config.yaml
num_hidden_layers: 17
hidden_size: 160
num_attention_heads: 2
num_key_value_heads: 1
head_dim: 64
intermediate_size: 448
vocab_size: 2048
hidden_act: "swiglu"
norm: "rmsnorm"
norm_place: "pre"
norm_eps: 1e-05
positions: "rope"
rope_theta: 10000.0
rope_fraction: 1.0
qk_norm: false
attn_scale: 0.125
bias: "none"
tie_word_embeddings: false
parallel_block: false
init: "normal"
init_std_qkv: 0.0466
init_std_o: 0.0
init_std_up: 0.0466
init_std_down: 0.0
optimizer: "muon_variant"
learning_rate: 0.0125
lr_mult_o: 1.5
lr_mult_up: 1.05
lr_mult_down: 1.5
beta1: 0.95
lr_head: 0.0099
max_grad_norm: 1.0
warmup_steps: 200
schedule: "cos"
final_lr_fraction: 0.0
batch_tokens: 32768
max_seq_len: 512
doc_mask: true
train_tokens: 233500000
max_steps: 7126
dataset: "wikipedia_en"
MLP neurons of a small language model. Each row is named by its layer, matrix (gate and up: input weights; down: output weights) and neuron, and shows model dimensions 0-159. Each number is 500 + 25 x the weight over its row's rms, rounded and kept within 0 to 999. Numbers have three digits each. A neuron's up and down rows have the sign that makes its largest values positive.
Before each neuron's rows, "fires after" lists the tokens most often just before its 100 highest values on Wikipedia text that the model never trained on; "fires on" lists the tokens most often at its 100 highest values on Wikipedia text that the model never trained on.

fires after: "s", " month", "it"
fires on: "y", "is", "as", "s", "ach", "ary"
L5.gate34:514540523510480466515503506460473512507516496514465502502511516456522553533504496464490507488492469495467515516495501547508534511502486483517496521496485495473535504478544506499503520544450495502484482514489549532528512507491534468519495487513535529458505525485496522468545484479501511525490566537518474499462523542446511499457517484467525505532454483528519477498459525545497504499491541469478506531471493502552507544514501567497500458477491492521511509519537494493489497491532479
L5.up34:535479487502520512478460493522507507547537483484491480475488503485506499542486480518493523495508473461442548545484512521524505480505474498503473509484524505508488518471520481543489510512447486490500488487481519498505483531492459506505484462496516523500515497475492513503545514505510486474527471514504520512508460498486549544497467419500490485501462521539484484485495466576542471455516470528498468493541540499473510435523452506520481478481480495481475509518471464503502479488476492
L5.down34:504533457513464494499540509514529506533507530505491512448543460481536539553492502501457495517474466488528495494514506498515515477505516456503526513534534483498535551524542528524549545545503500490503487537551532468518512518502513499517537495502509537471470496496512501495521499516527524492504466511544489495489478527491519503515509543471504466494470452512505493508476476496481491462521514511486449483483546506479495492471499507504482483477484537541570503476515491527536536527496500

fires after: " U", "il", "w", "tra", "gra", "d"
fires on: ".", "t", "o", "ted", "vel", "ing"
L5.gate178:518515512495549470518544479502534530508487517520484487528465463486475499498485482462502549516514500518510509512480496519568517512534535489545492474519518533447502498514475486497522524519525469462517489517542518481461493529536520503501495499520456520448467449543518498495537518492534518525520524483530499524476467512498512454476515504483515495481471484532498516486466491491483539496493491517480494493476517526467509512512505489535502482566447527511462466499503526480459550510484514
L5.up178:460517494491498466484491485484472536475531502493490505505526487475526463498524450483507485503484517508549471482516498537536500481499531510503547516560515469427513477526490532494500510480463524467470485471476523470496446538488526512448451498506507495497472499465463446512502479516521497487485514486485496483514498534492487488497499518503477498526494526501480495479456538489507541482486537523482481472515505481548486539496486465524477553532470466488518535477481495485491548521532473
L5.down178:502485529549477519470508466540482486479480462477505536517507512498503497467459451528503485494486506456487507488491544528502455515478535488476480516518548510510456452517491525517540530471494548506492520483479478473514485511525486482533491505440494540518529518420492497484460485522506488522482501537527517495494542487503498505516503473523478529506484489527505486467480509513485502524478490507490495517475438478504467530482477556479452486453490533472510472510504516511462480483493496

fires after: "c", "f", " at", " ex", "y"
fires on: "lu", "ten", "or", "le", "on", "ed"
L10.gate254:515420515525530456466483474508511511538535528488476516477481482514491486522520504512494494483510492501542517485546520480506507538455514511470531488536453526534490466465466486491485494534450512497489514504428487496484510475514543446539487500517519507466450481487530486522499516502517480481526469531513535480531480529502499476503485526544516482546506501472494485471496545502497487504488525487515509505480494447541490487536497475450519477504493489503458497475491466485494493488502466
L10.up254:496450492503487514507491490505509485463537499487489500499506524509517541523481519522506476514522487494511540462508541460517503481511511536500548515461467519509478507476506451534531553474523514497476490494468496512513515489532501516484455536537508540482512516520449508441488505552504529524562498495514514540476502547469527480492501480503498519529478539451507499470515523507499513468495518545457476505520502469469502469537513479447493481504494527491469487480509520533513538497460466
L10.down254:463511528511466503521467539467528517522534523486510538509472518528511470525492526496473511535516503509511539506547517457529541496515503515537472511472494476505493459537465454499502493528493517495461468499467513509493470536508576506519499459559521496487480489489477486502510505511441488498447491486457528505480514534501456508528497510493528501506518528492536468527463511510492516523461526551484516471472532503476512535493499504493494508518459459528481491512502493533488523489475471

fires after: "s", "c", "ve", "ation", "or", "ade"
fires on: "ship", "ity", "ation", "y", "ary", "s"
L4.gate127:531518498472489471474488544471507514517498525486478481480518535493497523516450517472467522477498498480454494546453528452515518480546495513486487483501480506483489488487453550551500506541529484491495470537474538527482469499490506539487530449483536495526492490476500474463539507515509480520495534537526514490500497477508554451487484513466490507488480522529468482502481475537487515469458535519446517472525481515519517479523488489498513471468493487503506462534508517480450486472492507
L4.up127:532488459463536480456465512514503449497531490493486497468502545495495518436487462512537509466501478507470537486537443434547518490505475508481496490453508493528544509508452507550512520503504530496522440516507521510501521456509455492502487509479539497454537464506456503499534489535518490521502503486499478487508504482473487488497477538466499486491505490506495473526508505458512519494486505510492492500522511483508513450524509518482488522480493470478495500543527506478510481499564483
L4.down127:478498503497462499502499527508533545534513521488507487475512512515500507508474504506482475519508456481491512469474488524468489527484467492510482495513466516481479527487532485458501536501497504508451488502462505478461481498473463476518467536533476448556486483546558496456492491503481515481490503526485503519499520522503489491535484494478465494469496501494471539490474483490466512512502545515446455477512441491480511518469492489543486479477536504454483470448546484536478545527458499

fires after: "s", " su", "us", " due", "es", " Su"
fires on: ",", " and", "ing", " to", "p", "d"
L7.gate187:487519501523534522520551499523509506489446474470499549508501509515501485444486469482511474500509487519454511469476503498524444539496470544517455502547517488492500560521501500498503520502500458517476530530490497506518470504476505528496477507522524524487489540528526516481502512508497481526478496507528473500520529485501561470500544547496496476523527496537546556517511514504501474506498532442489531462524502490537546515516474531521487489456481503507509527550520516516506498509481530
L7.up187:560518495515514507507517545468560501481461500490508509535508509535541539513498496487471489479518455507503485504466476454480467511453505506491513493484507536490480515478506506510485504500518476470532508514539492483522478503472533512474527544506511496508497498507486511493489463503517499453497523474539483519475481453487513504500469549496512497527509471499532550503479523504514535515452497476497551488471483519443502525507504539512513466567512541574533533467482514505503504501492472
L7.down187:519469494508492481457461501510474513479515489517507513522477452447473519463491494498495480534520530526476507539514463488509497479532485509484545494509559488477507508519471484481452560494512482496550496517465517478488552465499458494490466501499448497513538501475474532534492446524512495499522486481508505552489463481512497533475512519515468483504519522480559465503489499503535479470493493492472493508535541524521479511509491505484527495498514510464499491460536492520530485489463558

fires after: " No", " Me", " Te", " comp", " Di", "e"
fires on: "le", "ch", ".", "re"
L5.gate384:525510527483475485467545484499533523500527492482475464481513520519506475520505487490491493547536523475507514508530488482500486507440523503500508495419470522545479501506496520505474477512507533499516527483477518517523483477491479494525484504456514482479517530506475483510495488468500520477496503440497526477486481486459482477459489502512476484498514486487541508492449531460555520472516459505498472519550533493522539512478487484481492475476522468505465465536512538496513588528500489
L5.up384:504515533502480438462516448508528483510508502490490467490456523484501483503488508501519523493523508518528482491491492503509508474479429479490530485487443519543478462516477472495495486494500502501491503507488495487475472484462533495498493477501508524500471560453469479473529547438479512485518524492476520519492475499505498471481467521496517494519511459478515537442518480525543515483495539538528486534485539456523525519490492482526507529539480475511473481534487527488541507523519449
L5.down384:549501473503514524523525546484472522518473476550507454521519530472507501518463492542506501516511513453470480496468495501516496496492520511486470513509481442469498513492488498474517486479526516503480528517455426500502539509492495489524521571497541488505528502559493459499478476510508532491471513492492523520511521498486487512433509490535479501520496546526508510526521492498454538477480478515463482520506464500458470489503515493524495486502515485502516507505546527522549447480526511

fires after: "re", "a", " G", "le", "G"
fires on: "e", "ge", "u"
L11.gate240:499524534501495500471487532509527485520491466510523517529430552512457459521487526523481472533498477470526523498499467479507493525470509519486505494504520500522491511490505478453486513492455483556516501479513463486531517503527471507505536466479510554535513482501531523489513511484523481477511563538525502523510529447510517479524493524532456481462490521471500546542497524485533482479465494471516520496455519488519502503496498455457491506511498501484497488475507454498526564515512511
L11.up240:512525523491504449470505515551466482516487554500498558499467474487473494501491497483491469546451454463454471544467527471475464518503507538501514456509486487563513486462494499471503518511476499482516496498492525458484499494521492504498487499472514504510507486541493557518477487509476514501481463485468534503520489469465542521515528494520473494475526486475515474511531488429495503482501504518496535481468506493478485547449488485467480507519520504475508461487512506460475510471523497
L11.down240:522507485508463523545510498462534499481498494466566484468512580501508500474506502489503523480467524468459495473497487475480462486509476524504490466534509486493501526527539531520523538494514473507511490509553484495530492522507490505544492495492506523475531503505480483546489496511489483539457478468536499530530454490500470553485505517500547482527521475475503485499555455530462510494502478527525550483506478485480499494494469532474505450487481469482523522455513477487501472499498481

fires after: "\n", " |", " 2", " 4", " S"
fires on: "|", ":", " |", " on", " to"
L14.gate394:497556511517477500483507505465485498503511488511488481481503495433453467545510500492516499468489506491531493492537491498491510504444481512472505536492428478497510508494488495473537537484485529518490482520527462502536501493482499487508515487491438512517518517490461550526515454470437513474449476512484508523525460525482489510518492463545502505505487521502500509485545479505511459471531523493471478536524517519515494456540471496498501546513537518542476516521466500467526504512479481
L14.up394:521503474493520504483467462508458568501510522496511539469533531527529477488529497500493474507480473510498487503513478491503491523492520496480526491479519431516493478546493555488499486468495485530527476465486489518566492474492521520517495520488522540464553510496503493511515564466499516485486489477530492488554523505512506520483470511507513524517559503508477500488499483470496470474510489503537510526521545472507481510511465539481519519501489502514497479524475510409504490513549482
L14.down394:477468510525480475549509485434543507506494530498486510524482485514511545503508455496472510501544501472464516508508506518466481484509541541514497439529504507523523453507519518511515505508506481527481492481529507516501506533511499511471457483528536503447496480462539447521516514511495467441549509483521513496505542525524559511513512506491490479516506466517505496478468506492482531458517514500518543537502504504482453532486517497552483444467509526483484502489500502479510504499474538

fires after: "s", "us", "ta", " as", "re", "ar"
fires on: "ing", "p", "king", "w", "k", "es"
L7.gate218:497511508491545484525461501491514501509472490506497519520479501508527519478480495474498445477462485479487497507495474522523483576481495461525491469490482546495515526493514479495532537480542539498521502533499466500517489534458532497496469504481491477509445473496509479516521498502511481502514493460506478483549466450474529492474474566527506489526491495506521499490539520512513497506514466488481458446501474522504488516542505544528473505498474507490461475485473556493548490510466560
L7.up218:530493524502469473493527508469534526516488472484519493559495489508530483471504517518492443455504455493504463540475497510523450495515485506457487527513476508517474479489489479512510540557496447465517532517492506491485491512522507466502486518515455503478469522519519497502517546475548515491504514518538530495454446501479539510503471466485524496479515535535543522522533501480501494502479508532467467451513495490532489531477492461484455519491520460486480491537503496465470485503486513
L7.down218:500514549486495506504487464497509483532519525563528506519477522523456499500571516503509517527482522521471543513471484477517519481517523514495522542508531515508514471499529511451484476474485492509508475467505534483495504484517460473513504511519514532530510495491547528454494481513515506482500517511500479530458506544501481523518506482496503538480497520467473509478477511520521505529474529440527577463489514501489548482526510457454517502514514482540518540516505542491511525512527458

fires after: "cc", "amp", "p", "ub", "ab", "art"
fires on: "s", "le", "or", "l", "les"
L5.gate210:522503518480478476503515530505476516507523495504510518525511478502535463517494499492514490491526540510491480497516479486512480522470452512494493474441489498482492531500510500453498493507444509495511497506496541510498488490493559476508449477505520503473549506493469488474455511454480522543486513485524466504474467518502522443529499536501511512503496494547524532459471514506522525491520489490473479509515517460459520498508501527439476443501475412490476456487491502534496515490463461
L5.up210:512515515512489519505526533535466484503498519475491512511545461500516506482550522509456525528528517522507503455494519527489512536450520509542497475493519488494503475492486498472522530532499516479520469519476468514471521504509502465458470497515469454506476457525505494483515527510505498444525521538491527466511480467483492482433524536545466530527534486467531457501520471508531491513508505495508534537484535516484477476491531506495517496466532483463465439503516518496481543467496499
L5.down210:515504477498488472477503496500582467480501516488455483467536497517480508489468518520506501500515491470496516535502493470511516482489524525508498477512494524526514457458524486512501519448506533459490493493471480453522482477513505507503526512504532532526518534457469485527488487459579497489481487514461473494468449481499456527510510443497449523509542476471490503482528469521515516474494458503528485475502464555485482499552478478526498499465507496485486508509516523482538512517514483

fires after: "re", "le", "e", "wi", " w"
fires on: "e", "a", "re", "ide", "an", "ight"
L5.gate291:505487479469524460503483565506464486551485498502525535472475488489495473493459556520502465495454547530457472488513488518485478495484559480510492502511504494488516494510524499517525512525490519509499498477501506533513494505468501531461496486473513532477497525514504495519535523539531527483529537519541483529488549519511500483482532522521485490464521487544522461502526505454521534506481485487485514443455511482513483543514472515479485503528494434464516521517512459465521476517515500
L5.up291:495525502500495492489505538486522533533492512514539508485505473516491488486540459493487472533435476487487486513473507510511511528499487468524520441520518509536500518530500507490511485499480479465507474515516468491471534486485520514461503509511528466509439516495553550517475529492531533512481536500497515466526536455528477501481495506481542529528506509500483462529503482499508515486482515532502505553458522484532452529503487533526482519548527453483476497431489512498523536515469521
L5.down291:515509501530503494540512536552512491499506489551483474546478514496528536530477489505517512526513523485484530486525500516452504512503507492453464540517472516484524502455494534540497504455482465525468507512497507506515478467521464503501464493498514548517463485530482462524495490531444447490504445538472512456512479497488501562494528485500498470488473486478463506518481528476501519506470495508519472464502499492466501493516459524490504492460474535542501508499473507500474459461535515